Weights of a small GPT-style language model, trained from scratch on English Wikipedia.
Size: 15 layers, 71.3M parameters.
Architecture: RMSNorm before each block, rotary positions, no biases in attention or MLP, untied embeddings.
Training: a variant of Muon for these matrices, 6887 steps.
MLP neurons of a small language model. Each row is named by its layer, matrix (gate and up: input weights; down: output weights) and neuron, and shows model dimensions 176-431. Each number is 128 + 32 x the weight over its row's rms, rounded and kept within 0 to 255. Numbers have three digits each. A neuron's up and down rows have the sign that makes its largest values positive.
After each neuron's rows, "fires before" lists the tokens most often just after its 100 highest values on Wikipedia text that the model never trained on; "fires after" lists the tokens most often just before its 100 highest values on Wikipedia text that the model never trained on.

L10.gate406:146211139140089115094216103099079109137114152091080119112140113184097136156075160143071058119103112108047088108133144179153150110028155169217110125153130164129132064117153118103160136171145135093145166162162110154133077125148130147088102124152101134133118148128098155119094082198162109108110104097121108146137129091096187127137175139096140116078099152194127117121145129156139129106108109137113132138153120166105143103063115151138151105181142155115145089084156135078144176154135123110101092124173133091093085119138180160062127120096109103119146125099112134181146128099152122142162117112155090116088166121125139161134083139126140145124112153140098082103075101131090183149106120102059130067115141160163114111124071127111085121057176180103071152104158130172148123073137207
L10.up406:088120079131187138092202097171081154173186147131133134165115165127128116146117124121100123128123111121101096103154162144120103125087076174140042123134138147132128139120166145116146087226151192151115149114139138096151114142102171147114081130171138163076134021100071110141096102142085102145155153106114133102141142087163149146125145134120126202068143111140137159132132161129117149108111127174162105167155135145104156094087172161152139125104124098104070179140142134158189136084125124155118166091108122203075117118149176157047160093119184123116102091063149165165110121127155121132134153181099073102169096120104212147181081147147119147125181038109132116124155108189063143131107150181036128137096141157172099124204142140095127089223129103163061097159181112111073135122083163
L10.down406:140124064113109157151088085152114204145115015157134167055162165088090129183116104116119083065123097087161138073140150126138134152157150154118138177161076144182109121092158080150150098099125181132116080133101141156080101103142067135113115135127124121104079086122149132114098115107123145102132167186142173105159115108088089090091108125094136155102079120148111195120129112137118155108115156145111122155156131196101161099112076138127116190172160152080106104185122084102114103216073133161129084132213144105121170146113133179123162143084078139110138157110160129128104124145174148147092177160109085143160168152149180132169143125167163132086097145164170148145105080200128105138052147149101088088119095106110036160157104116109124096152130028164131147129123154152078127140110136
fires before: "0", "1", "2", "3", "4"
fires after: " ", "0", "1", " (", "–", "2"

L10.gate784:178134098128142148174113139135084174159155138153177137082148149123196134113151161189122198076133126104164105096135156083124120118136095082118151119122117208176115151129192147145100152116097148191149184102168077144091140106111150151101176145143213114119130154116084127155134155140179094183134085129190132140092082138157125150109128150173121096150170115086190137141113091134119108156128075123149166160144130118166134104144141185153085110070163103124092100142102191101152181120143160103108194163099097095179102059166141153124128166162088119148098114136079198117121131171138128116150133054121092120138110103141129083111098136073191144139107181113170186073150164137126113109059120092144136088151112219122150151100134103156120128098123151167088134129128118160129155125079098
L10.up784:096175147104084154117142173108172075159115085121107164139169153158145106124150146115119127142115107162119065095123102085102137093151130101131139151121148113123091126064100144157150144154115136124133154092172197090055145125182157089067154109104136147150140154185079135093104147152108172121123086116100141147120128106127122132146170135170108113123143151155078110159130146120105128092152114110160114174129120102123128122094122139119087092136133172110120074103144114108118079113154111130131114129121085122149093090103093138104119126202136157159103138077122166207158113196119120113086130110128140075163118130120126208149102115085191127169108168121146161149096094136117097160143161039102130155154146116122101120074163126155172150130122120101111135094181056128125114156088164
L10.down784:085120090105125111119151093152158146206146138128074173111159170150186161038123221153124112082044152128099145168123124143144139116158077083154109088201115101143118096127162191110094096092103138144113144153121107124087139157128150115142165128180152137114128103096146130181147145134146135191125156119152127053135146131115170121146169185191157086070188111116170148109130122116165173139093162093157116134105170108104102102152025165126090079143101122098136130130116119136122105220138145134083119181188070135168146148170151084160166129133121135125150153132121177102142163075104095117151139164149097131142131099083072197182159129152093091147129178139113179147159108121202119114135146074099151139126110086138164118137075125131163171088150139087159147146139132163151113180106147
fires before: "5", "6", "8", "7"
fires after: "1", " ", "0", ",", "|", "–"

L6.gate208:145127136058125121085138117198134038121096092124141170163133108106155123130119096171119110136154133164149091125115151124105065132129143148145187131141138138166163147148104165073151153134161192149172165121128139162076140068153116117163158097176092122133153099182153141126155166157125159126138142099158109112124102139104146132180141105151106100059150138141156146141155188108172145166130073130129102167073112100096158149152086084099139101117152054059125121119148140140126151139087174126073048123090108138106099148171147157152168171144228102153130090181099118171088093169160180094101140103131121140175100163141093157135093120150120176168093080134137011159112142154124158147167153106146089145135099138105130106061168160152134136143118170221157127128162116097115133086084118
L6.up208:165081139125038116032145140133143153141183116112106085124149156168139056167217151136107110164135154159153129112103146173123150172182129131139197120107141145176127115126149112110103130117112136139130107171163109157121169112102133094142116108152159178076127104118084141189169075107128169107137092131144078127161162151126177123135144071110176175114148188121131136151169144115181084125121167124108142147071142114088097102134100121197129104089060119196171151141105061106148155128155124192181146128163193150098124109138110157100139126081146066178118121090118118094135157134108100135129136195143147150111192122081118116085086121178106089104102126103102097104139135132110168145174133162127155179117121136140170088124117074114121136162061193111136151152146081174038144146150114
L6.down208:187138083111156194067121088148114114207104130116163148063114181123117103125163131121164119193183128175062139049132168145142093129162140102125135114101125107224087156154165110143110154169140076134184183106167161156104085130088139146121123116149170148145139099117142175111125119132150161142117161144169130097125123072163112119130212115100134129102194135068133141214126067085109114148152138120091125163110097145110135140112065153138115114147091124099118100155096130110151148217129134163102134161160104101143152151115161121104122051112177147173138150121137113074091130126132143080112106133098094187114103129112132136113097143129081182102089180174200093186066147115133121172137137147176116131104093107140057159156098154057099128082109168138085146064124158153123138102108129
fires before: "0", "5", "6", "9", "3", "1"
fires after: "8", "7", "5", "9", "6"

L3.gate788:064126103121089100065071113048183123132115141115096177135087180090179109150176120183137118159095153135114177092126137118094125060085116178127086139137078072100116112105081175198130165110131145140105109106103159134113177142084104131082129134084110147166084097083149132149121125125094126144174135129092123124038040168042116131113155106111124132083154059093100135118161111123104157079141066107117115143131109146060100115168127163128134148098094166156043166111132192145107099084124092105121117162121127112122165163107163138121088095081076066119176091089070162090129079127112135133171183123165117104148141169071056106086133167139110107134104142081223131137170114079097086184125138117135124138164149132036139121115110144138123110128130148104101159122141099122156136171088168
L3.up788:109086155158151167164103155130085167116176105121166166120117108086137110078123107147059177143070123102170142135159137145062128110067193175116150135140099067085152133111081114151129107159075134137082196133101157146084153205094137159081136088078212124109059215146080173095143107072185083163135094127133081136138109157128123117074118115161160125164147137153109183138166106133120114142112169105127108149145107116112156105127114167129110111101105166069122096086121178132119152239118127160112113134073143125116169109099085135133111121116148112146146133171170154196168156127171123200159114149130126063118152142138134191112106128144128059095154115137151166159175153126087130125145169145140116129175126162138143101125039103152142119143070114203160114130120130098154100121099154
L3.down788:187108159137108149107087123117123141158152198067138152144076107158093058086100080126097146129049118076166134149153143128116162135044138159128160078148094084138174114096146161178128123116119132145073138099120096192116186162139174052092114125166118122132097104143134178110148100057131110088140154141103135140115113134125132076171164135082079147069144146184132117094085143123117087139151130147089131184128102125152140128199099119164104107099146087141129119099170116106108158255138125137143158129128158057163117104114072139075089105051158190161150113032128131114081094062172071133145161183086131100130171147128151174074083094151190133108106115174174163207094105111120079128073107100143147097104115170097127095164100128148146136142124156124133120160120102130190128130176148
fires before: " |", ".", "it", "s", " of"
fires after: " |", "-", "|", " No"

L3.gate3:066159129107094107150087126140110111138073080169104145061119105131167127090094071115125129115064158127142124112105145106124155153117111096202075170145192083146143129126086140165146069131111162144099148116086222093090048111107146163121078142109083124096129142186121127135128153132177108162097077124122135155139153151159125140179136089137105078135165139204093077123052127078144150163094118129117145075061115185123130152165158114200177151142097097189165124136118086091112172124094119065115142212104101137107163120157096115114053116112086155138104099158096167110142140143148090098161181115131155091131095163046170227178134142148184133142130140143102094152121124139125120118165137123155176152114106166127085116156130129226134109122153186180095137187077115102169127033066159
L3.up3:080121105102123171120087110123095182084140109157159155139082118123169146143047076092130100157153124090148111147111116128158138131123135125142064100128140140173107120117117116162110097111102112134175079089121142081097128107120091134113132125104160159095141108112066123133179189126171107147131024086097127081116135105127121146105149102127106108124158118163104161119186191096139106148096128175129136129091142159170116170106124119113089159190092154144128163146044114167154133121162086092127133109161118141104119092093121158168119129152157189080139141115196170074134081122157079132120100132085167087114120130137138154158129134116148111125146123215090151121126099185177094090137161147132184079128124103135106162176117143168154162076126105164104162194124154119131121116163131
L3.down3:075116152106190135104140105110156063059084108127142140121134087167046126095142079120137120076118100084138122126181093128126142116179149168166143127134136101154082132143144104183083094096192100168174125159107154127150155137183144107121108100110185153083119104141101167170125185113142127168173086111123121167147138123167140114146153174052128170199166139064095078131098152095156161097087174165150154109128126182179089118157131163161133113148114155100191098108084116111144123204141111137105111136158111118076102161107129139130080101184164159127114128103152166083145155084189097140101210092174183118071089105103130125127160166137119159119058103156067110181140119083132200121118156122048172114143097172140127172116084154143166092133102144147142122161110120077163151071147105
fires before: " |", ".", ":"
fires after: " |", " ", "|", "-", "\n"

L11.gate142:121129137175120095108141073153139136117141067088094102088110105103139083126121124132130121130163146138162176050152174164172125101120183064157144128153176129133113078131096111130096124138098105126113195081104126131095152165213130146110171115132088158146148109111073094117129136129028120114159057163127153109108133074150191145164208176120136112156119080154131133165176124118150131103162108165126125110121149130182092144093088097176130108142160182051167151170069123146150149122149108129141128103115162142148074174107095137143171178141093138154142114170108141166146082145133091135144105180158080096153123166111098112137112086144125178141122103182103101114088112193076132085109115135085147109152100087177098161101121117179156084181125170128120186115138131140087191099163147
L11.up142:150142105079113110138091067115131126101109115190077154121093165099232170166124124125174105123118190137165130116146138158074183122137148133157108142146105136170143079115128111195176132184106108165090140044168128178048116177147164112115155085147187111161151090092143141149054157139199131084125093116115107099133137090148099141115194103120072115104148121159134143142119185087120091097130130154106154105125119156098151082127137163155146141143109116118104121150126170158179088146170151141170084137116137161105118103126122151093115115106130086201087091065111114122068154192078094104191160113146163167186152165144170116113093187127076153145153117101136052178114098080118096054149153090090111134133146181131143055115116158103084111149103115157110137154146132143159141135116107
L11.down142:167119102124089112157140035075162154193116133120129142136106126150177085139120093096103144119177163108177095158098133154138126050096162121074117075152166075169159147136154161093105121108129106139129092111179107108102132128116139148177157150110154167130120082101143181142137156172128141188146150113079170163148123102083124188186168075123090132087138138099136120136137116154198122091089156192151119145099105075156119172192091116040165123119116179062163063084166180145137123145139119098153144106160178158138124148111105114179177163165154181066157123153128148161174084086175166121122098156204081115150123134161106176108155143145145115142152058160179089122147150102139135131089106151093141110113077080143126103084143138116150053157131131161151108102132172157096146107127131
fires before: "1"
fires after: "|", "2", "-", ","

L3.gate544:186065125134137134112150138100121167149121146139101081144131137068108139094095132106088125122090095183149115136160099104096123072122154075134094109129108116091099137139120079132075091137099077159112099115156088096135159105114069139108125141103100141123094153163125157064117130126136166210139189152136154114123079122176182158186110080150119114144170093114120150084164093127120182128146175139156146101188135093118109106197080137129138127109146175130146139157178113091113103126172103082091158042149085127152092105138099110138107146096122133184137122149193109155104115082107126168129145108123110095107155123133081125143138103169197059100103143165173117098160137150120164120166065143086188170141166133081088172064091110150210124169057144180139134187122100109147186084112129
L3.up544:154117172140103066090137142129126118098161075144125138112099132127119093090124085124102097145088122161131117104161141130147107117096133085101114167114163174120146115130161124147122096091121128176156094116130088144164131120118121212127121120138151130104131118175132121064164167168124142169088111217117080136080165088144150137137116125065089159116122082138144180128120121106072132178088124157098140140092204094159134164181080123145120115112151105158129154135155124126085183124140133117173163090113126106114128177149096153101100177089114091140115127179082097129133126159064152174149137145139111131104123155119113152096138107148157067082142139125141124085096167146144136052117115148172072158110096149082125120110167113118127136164074200135129169099128084040138132124131088
L3.down544:092106166101080147123148149135132130150120123117061129135153089121119145058072148120056057206082142145178164147176173135101139136165126129066134123049153150131193120115094186136104087043121069115155095062083108124123137097148146135097125130118095088108138161144128134223154103160172120203135161138136139127112151147093146176143141106122118128152155110087142113080141230124072121108133160121094086113100162077095148104190144121138185174119159186145156140205148073052043162157235118059162139134132146103128105148161118122070043116135162111152113211132100154117121085121102079130152155133118140129122160154137162176161143087157166129128123126098158102094124144116068126105115142140124073129087159115118112122118083127160142083151131137188087109127111096149134110099186156
fires before: " |", ".", "–", "ic", "2", "ti"
fires after: " ", "-", " (", " (−"

L5.gate540:196149139088170150107104110109125075109115101130173185184081105139142130068086135100091099118100168135157173130099103139088132064146119164119126060142055126138095121145128116127153103146170132104105063182170127137156114091120091168180114108158100138137232162111171119116099117111134142065149164141087109113163163138120167142172126132110119105178130196109221116112098151107091110055141135081099089218164144132133065167157135101156119105130148139169082133070135135187161190116151110096154173116121108080171122148141096096105138170102080154086175095151115145107147131117107051168169118126146137145113183103083138131074093170128096109108163146140099144052142087156109160135119130114121162132070086143076183107159134184167136112087126149151244028173136155182150080165171117
L5.up540:147161145173145160167106117100129138105174146143092140128124123131121098138147111085193168174147128143141171129081123203126158097131143126111103108124148128131139101168185108127155101112094099057144156081135125119155137102125134096183179167144119125130085158090129160119139103072015154159085188134174136172112115108078174135113135097094102135137132107140105123170124156134128159135109145219129136174062162161147120116107133163133145124166161171136135116115074157127125130124093109088112152107115107119175141139118136145114174122145089144107148083079097102070116106185133103148098100168073102110169128134125158123081159117074142119051158123101139157171160069118101158116203136104131106096106145056062155096150180190105119072131077134090193192109096115082106094112043191
L5.down540:037098178110142153097112091119125153068203118101107123138140207096120093195129131095136146128087131110152173128161060169091143111175123106127085117138159133085102133076102164165156122088108158076129167121113179153136122139124121162116101114123104094112116115093140118131066153211100091181151118117115121112134103126078111133118110138135061178109058092151070095140074114147197106116118083147111130146084138117071105141137116113160077122104128143121135194108119129041171029113114113112105089139152148183108147069105125105159128114189110106156144137149133103146087072144109118175105122094137096157134077100149160145107142063099142222085194189112160133160100140136081109179155111122131054070099177138096091090090076115141135119122095167158097182139122118111086112111085135
fires before: "0", "1", "2", " |", "rd"
fires after: "2", "3", "S", " ("

L11.gate134:120204169116130134152165133135109131176132137156058149111127131122122065116128114160102108045136128104114127150141187075142144093108149072096212076155130138169076141130137160161141100193120134151170132163165139115180131100132169108145106110155167155110129149109103102159139180114185133161105145146098142085133100145094113124170172130102115059127135089074152100179160148123156167087172128109107121144207157149077154182178069115083153115065129105121101155162232122123136144139113155110107129138165172122183114095186139122148121134146107131163152148115161144160122115151162169123123131100118090094192122140119135081109162130130142149144141077166155149081164148123118087155097097150150173102132133161146076120158102142159131110113137085134129152121083123157162206125129187
L11.up134:168201131103180165128098065121144135159143105133116125089157157081127123088045149134158104130093150134118111230141116175127104152084133097114124095104165093172120177112083113060056152140112081093140128157122147153131132094133154117102186076117108137060153144113104153119165106093141138150096111120128143134115143143131148131107148135089115105095095166131136130156126130068085111139155178108111084193090113109203121140160135139119082090128158190090128124150123166087154107157152125159134119097133062113118146099133154143060104111136119141162146141069149089147112054137144104165115126128157102108147142100097064107105118141155131166129134165118185175118113131122140089113109128169148186131128088184152136123077108099122135129175119117135122123139152093118132112126116147
L11.down134:159089078121111169166150112192117059149168158156132135115113187155122106141140188144079098131143117180069066057169150109113111108115115124124143095143116112120126123113117181122148153147127145169115132204089126118114086122169133154083176122151120158117148167103203118093152067152147110084154072155178171118154082157180184112077135133139121087120102144172118136156132123097126155153129107163120137131130092123117113087169082110135085050164074142112113167161126076100095118246120159103122115122150143105090109161179116169162194172145165067149140151126137130150167171122182162105140144141121142076143129090163142182126180107169169175155109138125109122171146140145187120093108158051116060119132114135094128141097093103169192147141074140075117128161147137058151163105100132
fires before: "6", "5", "7", "9", "8"
fires after: "–", "0", "9", "1", " ", "|"

L10.gate512:125215121123163180181152111112157138175186155165105128069161134091147131091141155124167162144116138104094119128147125162158125075113130111095101107172092211146119115164132170111109137166191132172142143131072129132132117083131160126104132063157140154125127189129120148118094118104178182081166119109136128113183167151128154136109090172105085090156129126130181087136114079038162111109196071126162075127098177149130125158133092116135107112144091161134089100103192121087138155083097149132125146128097144119048138105173112150103110135160147131165109122150100107146099139176161127118139114097148111091116112127174166175160122124071138124183119102181068139123135153160127117102131113128129166146146120178109176148137113129172123111124068173045120186117133095149076168132115162
L10.up512:117156140086146149148093098108078139081140114090118166124136081106093167105142084137098197174161093182119166138137166118103130161040130127078168133163153069132119111097134077192136120123151122101154101113112155160124153098153122091139119107123120096186105114087084123171155125094122155134114170158099083107134141078135093078096193088112110110152096179089105195203132090151171097063130113122112147197133059070184098135117078124138193198094160124094139089114174116113123122092112131159114137126136114169097116077169097155086142138160118115161147090129102090154088042191124136126111088138157091113114130105122109116130144094111133149157111086104211109149094127102118146098140104161178136124154101173140139130114085103124157170159124142147144136170135095192100162126093120
L10.down512:131123112059161122150155067101119081107085089148052126198104135149125083100100135118142129088120133146100152163108116115114139153108145095078142151115084147119170144176170069131111118137116118105127095195143110135126102087095115121097135137099145185100104119119155171135126104135105140074103130124090113135120149134115109144207128143128090104150124119157138152163115151124159125070167124161112189133159095102124061126173147140091096094108147135161176135186168094115111154217163145096132107130186111143143168072138070154084140147083161134133191037128087100109173088134176150084109135154118075161155060048120097102150095132160124188171147156095138198161122140119095085139104132137128145123129100202134101105125153107169142049085125115119138158139068108127126170122085110
fires before: "7", "6", "8", "9", "5"
fires after: "1", "9", "0", "–", "|", " "

L10.gate530:104128128080123158115140171156136150126088139140121149088143167122181128081058189197214058126116067130156081141080066169120121144123142112125059134130140112105102143178171164095072144152098173130111142113187117138077140115111134106126158152170118168156165130152163150074158113152132142149136170077137124133115200129098146107091171153154102196137127163145124171134122102144098120083084117198080096147132087162188178156148100090134102122152141183135120111128134137123108126188071129148143096176080155104195096112132083137139110106163078116099064154142172069086166145114141143124164110197122088086160126127112119070093149169139149108101156129143139140135111189146148132128111160114147119123120089121162129105111109096152050142166152132102118111140173168135094124157107133
L10.up530:095175100105151072147127188154140122166097093067135182108161142144140134185112175170149193162116187134085136132125162157157168177098082162153088055084124107154085147076094099098126164137132165172098144108128144138100111116175106115089112092149128147128132093054089099090127154172134108111140074142109094200115177149160145112144155145131118184141096114162126179171136149075169150139158133129089088024100120124104114118174143111144127086073110079178103051110133148187132143145182087137158173180114154130099176170144187125065147151053145144094107148086096138138135130143197144118116122083113109145196126140128144123095196149111140168176145157121128126144036157163108166120108104123113117129124098161162183113106085145129128140118128127108167118098099158178141099141139123
L10.down530:190090160117171162110161112142189099150161125077156093157193093126091125183133136203123083140121153126114147155152100167092153136163137095125126136169115133146120143145104114110070130134072165142146128102128076128067102117112099135115153123156156124121090131070075139118128145118186136198155088110141130140154152156154083097119144191154129135167076165158173134152174155198128102115130139167128065136134113091107087110168142146093137105174136159158149072124143148142106121119170098110046163132088177125165155100181158143129144108165197147112124136124106099098174149134159091132055145160087084095108123122217065076172141091098148136154189146111097107136083125139120076148117069165149157109124153108135097101079175098092147141163200188081071149116141139185067151089109140
fires before: ",", "4", "0", "7", "2"
fires after: " ", "1", "2", ","

L4.gate151:070123076065131110096084172175212081117075043157142115110095125107120084156126065095194180041157083091149164110154139107147115149139158168129132137157156151118120110131135140151163126082172192102104111095136176106105157144134138119132105143122117122144135087191115078086121146140126168184153169125096136106122112130108139123135065145196108111141155155104142107104126118096081085210196103139157139148126129123106192164111146105079079110145125109045106091089143148124132060170098162147115114204107144098168111071122137197105118163182122185096108130084108104126167115147113119058081089134090095132095147105108062153163119169068139142161173139154063111106159122147126149115164109114113132102126093192139106098111113129138101092113183129144114077104141125121113176138135173
L4.up151:080140119115083161153151148133116095166166092161133121128160112095139087181095093117105103151099087057095167117057100118137099068093130050135151146121152133030093150116180138098148123175124175084137087107155127122102138061150170106110112127102121116137109107197118085149159147170079157149139155109089085115157065112110174146153083125113119098088140092119149116101140106109049103120121094068155106114181133166128160160127131077133156129144152105189145123107138103137113157100083092109169157170128140114159168102141089113102143114149148106105048116112103101084146127105125062139088142153121096102100196114092129119121159104151163066133145195115093093098177078193131158126178100151091134144114135113102142083169104083204143075128166109147080127086121064141111093113158160
L4.down151:125120123107138137173194169110119119119113164158119096094160107200118116085106167141171139066198063118170177112131091200145154133105143106086131123129149163044070152144171133110088053139133149105066117155171110168119190142122096166077142157139145152164121109147146196112188123142172147163081103111151111092132112136146142166133118164115111095124188065099142105095148152103067098149152134144168078118105127115121186145176093139161113150099069122126179152220138160167154112187151195046170142120127106096123149181180132102104125148145103131088157116079074119094085126125110143128144120138084132100241151181119121084149127107166059134174176102135158091139132137060081161064125166077190157151148105159125103116132100120191084105127126090100148147132128117104154097127199098
fires before: " ", "5", " in", "9", "7", "4"
fires after: " (", "9", "8", " was"

L2.gate539:153214116116109117134149133123097121175080137147164167123137130146132160147153109141129137141088169134120134073156087170157130102149176111141086161166171087165144082109114124155154132161165158140100106127172101120120100131101097133144066170085094156074141164112118088120143126110166080120161086080122114070171164100140127138082119129143110144133167162093121100080106092129099141142137161107087159181141092066122132102113118143151116084147157134143149100154145154145114152086083099108149205081169120081139162104144111155065095088136120171078129110114118158059107116116141170113117132202126117194163119212085143151136152107118152099116129204137116174169136125098102124096170131116114174158106109121165123141129096089115135081053063113144119122125067153172165092091110162
L2.up539:200154155151161134149118108163107163108085130153130204137094133127109096122137127131146091111128129155165137054128133180090124059122176092168105194159158078166079125149112109124108143090069119149114091157103086109099131118126134155140132109140188120122111104090092143111130085060141093108165122169205111126150092121106119135061152128092070157104145117126109098098132140098144144130135140117157168065102113138131124096184137115061072141160150172156193177107092081147109199075090116140154114126129120127135137147124142099094104168146151104128164128158154120141169123185186109138163171129076150123150096108161172146131104138116206094110160133098208163092127120114157081136136150125138061091118091102131086154202159100093047102176181074188120173175058127067136090143144102
L2.down539:160147114098178142128135176125117176159102126110096086100107138173134068133166117135131130140101091151136111144119152193087141093139129149128074172179162114116163166073126118078100162089092117164130113134068151146090168186169077172081073117096155122095087099113115198145168137111165129125178161168135128081114091070154117156093158110121107149124213075163088097140083152119145142151152169146108144158186162080112130108136089095205113178134117157128140152135178082126117163097140129138150152190146062140111147156188098121127097110108138129120145169141207130107114050155117115129114165169091070160159102136169124216144105149121194092110154144129124131147138137096149128179108131153118113134136137188109145118107098121065085131196148055121176113086094126138133132099138189
fires before: " |", " "
fires after: " |", " ", " ("

L2.gate761:126086105078136112058123169159140152140099119117100106088140164103134109104111159180147079170126153092141121103114163155117077128091156128176125166090125180127121103114159102117127124151104125115102140153151117138152113098111105061205116176181090123135058150159157162182111158132135190111091138127096122113162167127185186079100104108119154132109089104135180039106138127103115132153093128164139143143121137132065141127159095164119172098082049130051141103094150104145146158105094115111116118160168166193074087104137084113158133074122178101138099121095176129125125180145127146026126128076138065099093138157084181122158130159054113174129131136094079106136116137135122103141174195122175108090137142122067135151084126087109118092179120116090122157114184138179150143165087150
L2.up761:075078167149146105164123106107180172163126100069129135181147147126147129136166148121075149171088140128070133105113192143108119117107168179141166142077180151095085099114114125082162098118082138106103164109091119114142116134122118126116078143122134125109173128153116141146143068101074106139083062114148107160149099108182159107211143072144115163076158126137147112112122146113148115108100093124144116134115152098079085062156143132047159113152099167135138145132123044170091135145119098143192182179160151119111147099127081085109129030075133118148128163137142094142194112149126121092187156102157126118128108141142100120171153155134123147183161163149104107100130123112109072166146170165150120105122167114168114088174146144130105081205093111142178177158111125144160081104146096
L2.down761:085126154110088086176135142133111142150058131146109134159119153091104136133111163117143110147095116135146112168139137130122161134192118063124140179084164124067106177116120086162155114101120084117166082146083090135079147165084087172071082160197115085127129169150082120159128136103174139130108092108120144095094137155139113107075083128088104123148131100133141130091144136121136122090104141105144154112125093093186161120094130116142114138137092114159130147212136100120032148051122156117143110123120068194126188142150136135126162163103121091082122096152095167173094140135101167162102094107140076139186154101176141109113123117060082108072119123127119130115127111168155107075155103142124150132125137117190140120152141107130103099165121128132140110033162174108145113078085124
fires before: " |", ".", "0", ",", "7", ")"
fires after: "1", ","

L9.gate575:173133178103125136122151131088078077155108082134147123164148150176168135133039121137179156140110145107119135135138154135132095089070113112149159156179145152133110125103130064184191138111159087117127164081144117167129172156159199037093132103063113093087106165130097065072092113141130177107144129146088110127125108072157109115119122144127123103106115181125130129151092127070163088072141138159085122114127146155137137104149128111082136138157158136136104171107124131150158104116143156159167110108124101135095161136103114086057136132123099100209153129117092121117081091138120133095193172160141124146062134114092128122074167150152142094100133105098175130113130140137126119128139115081164155120147087102187109118144147110150181154162174080143089143147192114069090150088165145
L9.up575:155085094131105176116099082106199117104180105083117133111148181104122167133083119093149099125122117118133163063113100129154140174162159151125098111153132141138117086124181123171157150093109170187168091120144072094177176149139160075071158112089183077119107157123109111113131131064140168103147139154152170184157108118098110124137185142150114125140121095151125101220142144127183115138144146086153112168145140154139127137091164120111177128159111134106096149147156182122115107158107117146115145085122125140063130100125089148085133138175109116126106102109156117169142164106119181075093152083138173088166082154152183150147075152126075155086150126196139089121051073177102108105104094117121089117139171142139113181151146182130143099130105093099170176121220120139145149100104108
L9.down575:141040148188055136186125140127107084137145107116140083101109170133138155135137172104111147128158121111186091180094118111067127099180078134119140133124167157093058120157132118173157137081112212156244073149122095116122122148088104099135162120129166112201123161114102100155132110153158163153121126129191110169131134119121136164155160078148111072143121109119125174103066134132117125169151115077101128091189159108102115150143133155165129108153116116165099103137147094138057138126123179160161153174071143172083138125124101141122133085161061196130072079098133115167131147107084132126102188101122174107099038114114104173152113109118127120081138112161163106116153157141132146152132043119129166098116142120168173116171159103106130128138102099155113171176105116105134086142091156
fires before: "0", "5", "8"
fires after: "2", "1", " ", "9"

L10.gate439:162079113099132146152189132163138144169107125147122132169154110136149167143117177107150121109109119110047111117104111152086072096065136082168127127134056152132135106140094064156118144132174149073118117106162144178127090049133137164098137144124112197084111126182082193103163097088187185155089100116122119173118146132171060137092096108095166119102154110091118151155138100137123150106125109052188126108134113110118149132150118127132103154169179112104101138116161128109164154163133126157129156088145118113150121135117101167095121126152109115162130146120076152124128118146134120139062133091119101144075131123154135094096154107175112136094167151090115185173150085119144108101127156094142144118159128170092075098130146128163128179129083094151182085200137114167128143187137122
L10.up439:153124123137106115172125050151186115093098135185084190054120113137150112114105119133191113172172101118170142080146126148079126120188074110126102159189127214126129148125142178179179137108054152142196094099146132045109145140155140111061186127150148103090185101082062120137116157096198176096096093134153150093106130074094124123148129161114179128167182084125085145194133115125126118141144123096132147148098083176122149090112096128103106151154119122110153089182117152149156140150100104141117129136088109148064095129089159138073099105120109157175095138120138166096162081143104163096130157098143178063145133191158107095126109203084100150137173143183105086103109116157155114101083125106133116164130115143114117092080173212117152118091104116123153117130195155089107143087099165
L10.down439:147070144108122105143114120151189081126148142119113117118061153115133199104158176140189147117168114090100158108122170164148177113163067160144135142139143192118109131172143097161174092118130162115121121169120122110099126101137101088177176143170116112138120178037132142175132141064129155121104122142102089137119098201116103145151111049111160114164174106112098142105113090157112128108129113037156182151127122128094141182179134173158132124107074097167097077156133098098101062157169176111125142126147120158169155139117127115129075110133109180154147143092168151147188091133122124157104128156173081149168125092210126103124095100112120154102098145111090165144178116127139136097133133117135071080146141230096030117177125133073137228111160169121141111150065128109128179167116134
fires before: "2"
fires after: "2", "1", " ", "0", " |"